{
  "n_layer": 23,
  "d_model": 320,
  "n_kv_head": 5,
  "head_dim": 64,
  "d_mlp": 832,
  "attn_scale": 0.125,
  "init_std_qkv": 0.0261,
  "lr_mult_o": 0.609,
  "beta1": 0.95,
  "decay_shape": "linear",
  "final_lr_fraction": 0.0,
  "batch_tokens": [65536, 131072, 262144, 524288],
  "seq_len": 256
}
MLP neurons of a small language model. Each row is named by its layer, matrix (gate and up: input weights) and neuron, and shows model dimensions 0-95. Each number is 200 + 30 x the weight over its row's rms, rounded and kept within 0 to 999. A neuron's up and down rows have the sign that makes its largest values positive.
A block is one neuron, or neurons of one layer that tend to fire together. After each block is what it responds to, as a language model described it from the Wikipedia text at the highest values.

L16.gate166,250,207,176,201,152,188,241,194,166,151,204,166,211,221,195,199,214,192,188,256,188,236,210,205,198,167,226,174,159,162,184,135,261,194,191,169,236,152,237,142,200,130,175,234,198,158,222,158,243,157,176,192,198,240,135,189,157,241,210,214,211,226,260,157,179,242,180,177,183,259,199,215,159,252,224,141,198,168,231,263,162,215,209,149,156,177,189,213,244,178,186,184,167,237,154,125
L16.up166,249,197,205,200,149,200,154,197,201,227,182,190,218,139,209,144,148,173,198,171,194,216,210,161,204,199,159,223,217,237,153,281,240,246,177,243,231,190,250,161,216,193,180,179,212,193,245,196,180,198,187,241,215,219,235,226,179,240,213,224,141,185,205,190,181,212,218,192,219,250,258,216,221,189,226,238,202,181,224,216,217,201,168,204,191,132,238,173,213,214,167,231,193,122,162,222
L16.gate179,187,204,237,216,184,201,220,190,235,180,221,186,191,201,223,217,206,208,244,212,175,212,218,203,148,195,173,218,180,218,166,210,196,229,242,158,216,214,240,168,199,207,187,188,142,215,173,190,216,160,165,148,161,174,181,131,182,192,167,173,189,235,240,199,160,203,232,196,176,198,214,148,215,236,165,199,218,155,230,202,202,223,144,182,216,206,130,139,266,176,207,140,197,165,245,143
L16.up179,155,187,207,201,176,203,150,160,187,196,129,160,169,143,200,227,193,149,178,259,164,175,160,168,171,196,173,217,209,206,214,219,283,274,187,163,223,247,214,169,155,160,153,154,194,177,180,206,201,161,225,217,173,195,214,190,148,237,195,161,174,216,209,213,167,212,183,203,206,257,210,243,231,221,209,194,140,121,213,245,213,129,216,186,221,158,249,170,218,189,155,195,173,204,180,176
L16.gate215,179,227,164,169,178,208,234,217,146,164,198,191,179,193,238,177,232,188,230,249,209,176,141,143,135,169,231,149,160,208,211,136,187,190,118,197,196,169,158,137,213,236,206,228,210,173,167,218,232,153,164,207,186,240,203,178,180,266,205,198,140,192,201,166,193,271,186,193,179,250,237,187,195,201,182,221,205,271,181,194,184,212,199,204,190,180,234,232,174,181,199,193,148,212,209,244
L16.up215,208,233,122,247,195,193,185,204,183,182,177,228,182,214,202,198,176,191,211,233,211,200,183,223,212,200,237,191,170,137,247,163,204,188,142,183,222,189,202,183,229,193,206,206,162,231,150,173,197,235,199,227,151,196,287,190,195,199,219,212,245,242,148,199,224,204,218,207,233,180,198,227,197,220,207,233,226,171,230,185,184,178,243,167,255,204,199,227,166,218,189,163,225,195,207,268
L16.gate228,171,174,205,190,186,215,137,154,240,248,189,213,196,210,220,225,200,152,202,184,163,200,183,158,210,252,183,215,195,175,179,192,224,213,164,165,164,198,207,212,182,170,197,274,189,217,218,222,252,164,188,204,191,180,215,197,186,186,259,200,168,165,223,232,204,249,185,215,184,277,214,237,181,175,218,176,211,239,170,235,196,243,226,173,206,179,244,232,233,226,200,199,217,193,172,206
L16.up228,182,208,220,218,235,145,210,199,200,166,197,221,227,175,199,211,182,187,189,227,225,180,214,224,238,207,198,169,184,210,213,204,253,224,190,157,237,197,227,205,224,166,168,91,175,172,210,188,220,130,214,193,202,181,190,128,197,232,149,225,232,203,265,241,223,190,204,132,231,206,225,156,229,223,154,166,202,197,220,194,190,227,175,180,197,163,264,158,244,199,211,197,174,179,226,228
L16.gate549,230,206,201,138,181,224,158,181,143,217,209,158,205,185,238,247,160,150,224,242,233,184,215,181,195,212,180,201,237,189,163,182,287,204,192,174,225,244,211,175,211,169,165,241,210,162,213,192,217,158,208,191,207,231,181,134,224,263,192,178,188,181,192,204,208,161,174,219,197,195,230,225,244,141,197,222,212,164,240,206,168,181,167,145,161,175,244,148,155,193,154,162,166,169,162,226
L16.up549,174,163,166,187,203,196,173,213,213,224,199,203,125,139,229,251,200,202,238,197,227,193,165,188,158,198,199,159,173,157,216,219,206,191,224,187,187,246,242,233,177,157,146,226,212,189,231,191,233,148,218,149,227,144,221,199,229,203,233,215,284,185,199,274,185,215,229,266,195,247,193,221,222,193,193,209,166,238,227,255,205,134,187,243,272,189,210,220,222,174,141,224,183,241,251,218
L16.gate559,133,208,245,195,185,215,230,177,166,163,146,203,224,186,273,209,245,208,246,152,153,194,250,192,215,197,169,206,234,161,202,216,228,197,170,243,229,235,198,214,173,180,216,192,110,154,230,227,179,184,234,190,169,227,213,213,145,237,252,170,225,228,204,194,196,187,214,212,214,205,154,223,228,179,221,175,207,224,213,251,253,179,249,183,179,150,150,227,166,219,204,206,180,176,146,166
L16.up559,175,196,236,220,174,179,180,164,221,163,148,201,213,214,172,224,154,193,187,209,190,171,190,176,199,229,190,202,202,273,162,244,170,203,152,191,185,214,176,213,191,153,216,114,189,187,211,226,200,233,190,171,195,194,223,210,254,239,216,184,151,266,263,258,194,179,172,206,225,167,178,235,199,226,155,214,209,161,229,200,165,204,215,210,230,205,172,170,179,269,191,184,254,134,198,228
L16.gate622,215,202,251,207,180,188,159,206,202,206,188,230,174,131,202,214,180,137,165,200,204,174,212,224,201,223,191,150,208,171,182,180,258,199,202,188,217,239,235,249,204,155,180,185,234,210,272,185,268,164,234,186,178,251,193,175,203,156,227,191,229,188,228,208,201,194,184,185,202,230,288,213,266,186,237,207,197,215,198,246,168,140,225,234,217,198,215,209,218,226,197,202,167,189,190,163
L16.up622,191,218,206,248,199,196,194,228,210,208,211,209,158,192,223,198,148,204,178,146,213,148,184,202,207,234,172,212,257,187,186,192,241,170,190,185,214,225,250,206,181,189,183,231,224,176,218,164,196,232,166,176,188,209,200,200,240,223,262,155,158,183,155,168,185,208,132,191,157,206,175,156,203,143,249,181,172,157,171,215,218,211,171,210,230,175,232,185,279,241,190,219,153,200,183,157
L16.gate661,222,198,221,163,181,152,155,188,209,117,162,190,178,105,182,240,206,173,206,201,148,183,227,171,137,171,163,160,185,192,169,188,255,208,227,194,181,229,234,162,206,159,130,224,178,164,260,168,194,172,163,196,164,221,203,187,175,246,226,169,150,178,290,170,163,211,164,227,238,224,255,233,248,242,177,192,190,136,221,213,187,211,187,200,222,224,257,194,180,217,181,228,224,162,182,198
L16.up661,169,245,174,175,214,199,250,200,263,202,200,214,175,200,208,200,210,175,152,239,187,251,168,170,203,234,205,278,210,192,138,191,191,218,169,181,197,228,225,231,207,159,180,185,189,191,251,236,129,171,223,172,210,160,195,185,217,225,204,241,227,266,264,190,210,204,208,206,217,208,168,201,206,180,177,178,155,222,211,248,192,201,210,229,222,179,183,181,270,229,170,227,170,192,203,202
Responds to: First word-piece of a person's given name in lists, tables and running text, like Mar in Margaret, J in Judith, Al in Alfred.

L10.gate31,220,214,189,214,178,194,178,210,161,161,204,187,211,173,237,224,200,210,214,146,239,185,249,218,214,240,152,239,243,198,196,175,180,225,250,206,227,172,213,217,199,167,246,239,177,165,213,183,209,210,176,212,233,173,193,243,213,183,206,245,183,153,244,207,244,158,178,152,219,220,185,247,248,224,143,190,227,203,171,234,217,219,198,181,212,194,207,244,194,237,194,214,187,232,229,154
L10.up31,188,235,186,226,171,274,180,229,262,193,141,143,226,200,175,188,205,227,163,188,166,213,226,167,250,201,235,196,187,180,180,230,171,221,168,243,212,197,196,214,195,188,222,209,171,216,183,206,194,230,203,201,167,149,191,188,259,202,207,249,127,183,262,171,199,218,168,187,195,214,188,211,175,195,192,188,153,197,176,179,244,148,235,127,261,187,202,177,223,200,204,229,151,254,229,196
L10.gate609,211,192,260,192,198,201,187,200,184,141,176,262,196,210,247,262,220,179,227,179,184,211,177,161,206,190,146,169,203,170,186,197,154,180,215,264,210,181,149,240,185,239,183,247,175,176,222,207,200,229,154,231,236,202,239,167,215,181,251,262,174,196,211,181,240,226,147,203,166,192,221,233,167,199,153,174,190,234,226,187,176,225,275,199,197,200,258,134,182,190,221,196,159,169,252,183
L10.up609,136,270,230,186,180,213,188,187,149,186,209,156,205,182,164,257,205,189,234,149,187,193,208,215,181,167,166,216,160,197,211,191,174,165,199,190,194,224,151,215,225,221,217,201,107,218,184,183,226,235,206,212,194,191,208,227,216,177,211,234,193,192,183,155,169,200,192,209,238,187,223,173,107,186,197,135,162,168,174,210,188,188,224,188,189,222,250,196,180,161,271,175,198,229,219,166
Responds to: Final word pieces that finish a country or place name split into tokens, e.g. Ecuad-or, Boliv-ia, Saud-i, Portug-al, often before a demonym suffix like -ian or -ese.

L11.gate485,194,244,240,228,205,220,178,234,121,119,186,233,197,182,189,176,240,231,173,232,220,233,214,206,219,185,172,194,239,188,211,217,248,215,156,208,179,229,205,226,187,222,195,224,167,133,189,223,226,225,200,203,233,187,183,181,217,168,208,209,235,197,244,182,165,137,178,198,203,252,183,229,247,203,227,219,218,211,227,233,204,178,213,231,215,215,177,219,190,241,161,199,167,198,225,220
L11.up485,228,207,199,192,232,233,226,197,186,137,218,168,174,214,185,187,270,245,198,171,240,197,200,248,209,199,226,179,212,205,192,191,228,249,168,185,192,279,185,188,175,223,166,180,221,216,198,178,196,160,176,225,224,192,162,197,227,182,155,161,188,225,202,227,197,212,204,234,190,243,183,178,175,262,232,164,204,277,218,204,231,207,192,160,251,183,221,161,220,173,176,247,196,235,179,199
L11.gate540,176,237,167,210,161,231,218,159,183,189,206,221,142,199,242,218,247,180,189,198,131,289,244,225,169,186,176,192,213,197,231,221,260,241,151,169,151,230,200,181,218,181,248,213,209,165,255,235,208,192,160,201,238,179,203,124,164,189,221,173,237,219,270,194,178,167,235,239,153,185,179,192,187,220,197,196,209,183,189,227,205,190,212,143,234,181,263,206,210,152,212,209,226,225,159,176
L11.up540,255,197,233,242,200,191,243,145,195,164,157,217,151,209,174,172,243,135,191,187,119,225,168,194,158,185,199,195,210,188,195,169,201,189,198,161,238,204,229,228,171,216,215,146,183,241,255,236,170,170,167,194,211,243,202,188,191,186,216,153,212,229,206,255,169,221,172,209,197,226,221,174,195,211,209,212,214,210,209,214,180,237,245,169,260,208,249,138,156,173,201,213,230,197,180,177
L11.gate564,261,187,199,226,198,192,144,226,204,166,232,159,143,210,200,169,218,267,260,190,196,160,225,185,237,144,192,174,210,220,178,194,141,196,219,223,170,200,137,171,221,170,209,147,217,219,210,205,194,172,207,213,181,231,220,151,199,193,182,255,205,149,232,161,236,205,206,148,117,185,259,182,196,217,220,189,216,161,184,233,196,220,195,207,214,192,171,260,176,227,213,234,192,163,234,192
L11.up564,172,215,139,193,171,215,241,171,202,164,200,176,201,199,214,181,226,173,205,196,167,187,147,151,201,172,169,182,164,210,181,201,200,146,222,153,197,192,218,145,184,211,162,162,177,125,216,193,155,210,261,195,190,237,179,171,208,195,224,178,213,214,244,205,205,223,242,250,209,146,209,177,143,212,189,219,196,206,175,217,210,196,205,199,209,260,182,152,172,244,200,193,221,252,225,222
L11.gate620,207,213,193,206,225,199,166,148,225,241,191,190,174,248,252,210,234,253,186,202,217,247,218,249,205,181,185,116,228,218,155,152,212,247,193,174,166,208,194,155,280,182,183,196,168,154,171,183,229,190,159,207,246,115,234,212,210,176,146,225,200,194,191,250,210,222,213,217,150,206,219,202,203,208,221,205,205,217,222,169,209,239,193,164,232,240,176,146,190,229,199,224,206,198,203,192
L11.up620,153,267,150,230,234,188,150,181,146,196,231,246,227,204,209,179,228,198,182,223,226,243,165,208,225,219,262,176,238,184,195,222,124,226,153,224,159,201,253,233,156,258,219,218,216,180,214,186,153,163,194,194,214,165,207,163,160,162,212,183,251,179,210,225,209,220,181,165,162,206,210,217,194,222,203,162,202,223,215,210,189,226,181,233,207,214,204,197,225,179,166,186,190,227,245,168
Responds to: Final subword pieces that complete a split first name, often feminine -a/-ia/-ie, in sports tables and lists, e.g. Natal-ia, Marij-a, Ily-a.

L16.gate4,209,205,183,149,194,162,211,236,219,190,220,206,158,170,227,202,189,196,132,162,215,226,248,202,240,187,182,188,222,242,226,198,259,190,208,255,167,210,226,152,209,191,229,204,199,201,190,175,201,227,185,190,250,213,189,164,209,169,181,219,176,130,212,214,194,198,175,164,169,206,174,151,233,229,188,169,188,199,228,258,243,217,207,159,240,240,149,193,265,195,237,226,208,171,192,177
L16.up4,188,232,130,182,223,238,212,245,165,159,262,258,247,179,177,168,265,243,178,231,194,231,209,241,211,260,159,229,233,212,213,158,228,195,195,179,189,220,193,152,188,143,231,152,252,196,202,165,154,215,203,208,246,172,146,209,215,201,205,157,210,223,198,255,213,190,176,215,232,210,201,222,227,189,206,145,191,190,197,254,228,210,205,231,241,185,234,159,218,231,125,212,159,195,172,189
L16.gate33,182,206,164,191,183,175,239,216,226,205,248,254,223,248,215,205,208,246,209,189,179,199,205,194,202,205,222,238,240,190,219,134,192,198,196,239,208,193,153,178,147,181,236,209,180,170,152,197,253,161,182,204,163,175,218,199,181,236,210,153,171,176,229,132,205,172,219,214,193,233,198,181,201,175,250,191,240,219,224,235,187,227,232,208,214,206,237,214,205,227,199,206,235,186,194,175
L16.up33,186,210,234,192,257,253,206,223,202,233,213,203,245,163,179,161,211,170,186,202,261,205,169,185,194,211,201,251,186,228,210,245,222,200,192,158,179,188,167,241,238,168,231,210,187,124,221,137,169,176,245,224,213,159,155,220,203,180,249,194,162,158,210,200,201,191,234,186,163,239,164,149,209,232,286,194,235,193,209,207,206,254,198,208,203,200,181,155,232,187,200,185,263,245,217,193
L16.gate137,199,216,188,235,187,227,242,153,255,253,228,180,190,205,191,202,197,210,190,184,235,193,238,199,188,226,181,245,232,173,209,247,235,239,225,203,245,251,170,187,210,180,220,201,194,234,185,228,170,156,211,196,202,184,192,185,200,140,168,221,133,197,229,183,175,167,189,192,237,228,237,153,163,229,159,206,173,244,180,196,232,179,212,191,214,189,197,160,217,242,179,224,155,193,233,180
L16.up137,174,182,210,162,228,215,140,212,240,163,225,227,206,165,176,172,202,220,172,212,216,180,163,142,179,192,234,246,145,183,178,261,167,175,223,176,155,214,178,201,202,157,141,193,198,171,147,164,200,237,182,164,174,207,190,198,205,191,227,210,227,182,150,246,194,184,204,159,195,227,204,172,259,244,229,213,183,207,186,212,151,208,197,224,194,271,160,214,216,201,193,216,184,174,226,275
L16.gate378,200,182,167,267,239,171,158,219,175,116,195,232,207,214,261,227,292,218,239,197,218,160,209,189,236,233,220,162,225,172,225,194,228,136,192,196,191,218,182,209,215,196,211,209,139,193,233,183,207,227,200,212,192,214,143,147,235,184,153,190,163,174,258,225,219,232,166,200,179,239,213,123,198,168,177,237,216,252,165,216,238,221,180,184,195,169,254,237,207,262,183,160,195,207,166,212
L16.up378,224,235,212,177,234,210,212,249,210,156,236,251,174,181,250,238,282,194,242,235,236,195,194,194,205,192,177,233,221,155,250,204,212,207,240,215,229,199,179,154,206,190,163,279,174,210,156,203,204,248,209,221,199,230,166,176,205,172,161,204,228,202,242,262,191,210,226,248,187,217,148,173,201,260,210,201,186,213,213,152,208,157,246,223,212,190,238,177,254,224,191,198,195,112,186,218
L16.gate492,194,239,205,234,233,180,259,172,161,113,156,220,186,199,188,154,189,187,237,155,242,195,161,240,177,199,186,264,181,160,222,215,185,212,236,207,169,209,145,218,241,186,167,199,152,184,227,195,249,182,219,155,213,197,164,142,201,176,193,244,172,191,182,179,152,210,214,192,239,270,200,193,205,195,229,241,142,227,191,176,220,218,181,263,173,233,222,224,174,197,166,121,174,189,270,159
L16.up492,213,216,203,230,247,198,226,137,206,137,198,215,202,235,166,177,158,190,234,173,208,197,189,184,145,167,164,267,182,186,191,229,222,159,211,231,173,233,192,223,207,194,201,170,162,221,199,204,255,204,203,180,208,203,202,176,174,193,162,245,190,177,202,170,142,243,206,237,186,220,221,169,216,128,218,221,237,230,187,180,241,216,150,179,193,212,219,245,164,178,181,156,209,189,199,183
L16.gate644,178,170,206,224,237,203,204,195,207,185,259,203,257,203,160,225,224,214,200,159,217,205,195,190,214,199,135,178,199,169,159,298,190,191,162,151,216,202,186,202,221,153,166,258,198,199,172,226,178,212,219,195,218,182,193,203,167,245,193,200,171,136,157,214,190,136,255,188,188,253,211,174,192,233,166,168,224,250,215,243,220,221,197,201,176,162,184,172,235,187,195,198,219,180,161,170
L16.up644,166,182,253,193,231,207,181,193,203,187,190,194,227,201,177,228,199,201,234,213,205,196,213,188,221,250,157,245,231,188,103,193,198,190,196,212,222,216,192,161,243,189,239,182,231,173,215,211,172,183,185,198,205,215,180,217,182,215,214,223,213,229,184,245,198,235,203,187,212,221,193,176,204,200,220,221,220,262,182,239,196,211,259,206,169,224,211,168,218,202,215,195,172,120,207,162
L16.gate646,220,179,185,231,174,189,212,215,211,197,190,174,256,183,231,171,206,240,214,172,190,172,178,172,251,167,204,192,169,186,173,262,233,138,213,179,237,157,163,218,174,187,238,239,173,174,158,200,203,178,167,225,222,244,201,175,222,196,181,214,247,163,227,204,232,213,255,170,199,227,194,169,181,141,157,199,157,255,232,258,182,160,208,158,208,209,211,160,211,222,213,220,131,236,218,139
L16.up646,184,199,175,204,220,179,211,174,261,217,176,150,179,189,190,228,239,224,190,174,199,178,210,212,257,223,173,233,207,233,265,206,194,209,223,170,193,236,146,166,211,178,204,218,168,232,242,153,212,197,194,189,223,111,207,191,191,200,218,284,163,220,190,228,217,230,175,209,273,222,165,180,190,210,247,180,230,212,192,185,225,164,202,238,230,189,182,209,219,166,168,206,190,187,218,228
L16.gate821,167,198,149,183,212,219,163,184,213,175,174,185,212,229,170,157,207,215,176,224,188,212,227,190,180,174,195,214,222,158,149,203,158,251,223,230,149,224,160,162,229,268,241,195,203,230,234,183,222,228,198,134,186,192,211,198,196,206,194,204,241,195,206,247,184,232,210,206,177,279,247,204,216,231,154,103,202,202,223,228,194,219,238,167,221,138,184,140,227,242,214,216,163,217,242,167
L16.up821,200,200,224,177,155,227,181,168,259,199,251,216,235,198,157,258,189,217,215,206,219,206,172,204,213,254,227,259,205,181,239,222,206,200,203,174,149,176,174,204,161,221,200,168,226,215,224,200,150,170,202,163,214,195,180,201,194,185,202,268,198,231,259,214,139,179,144,160,210,216,221,191,220,219,140,179,238,161,201,243,242,222,229,208,181,177,177,219,218,154,192,189,210,219,186,159
Responds to: Word pieces in the middle of country, state and city names, such as Port|ugal, Miss|issippi and Den|mark, often after a comma or "in" in tables and biographies; also "in" right before a place.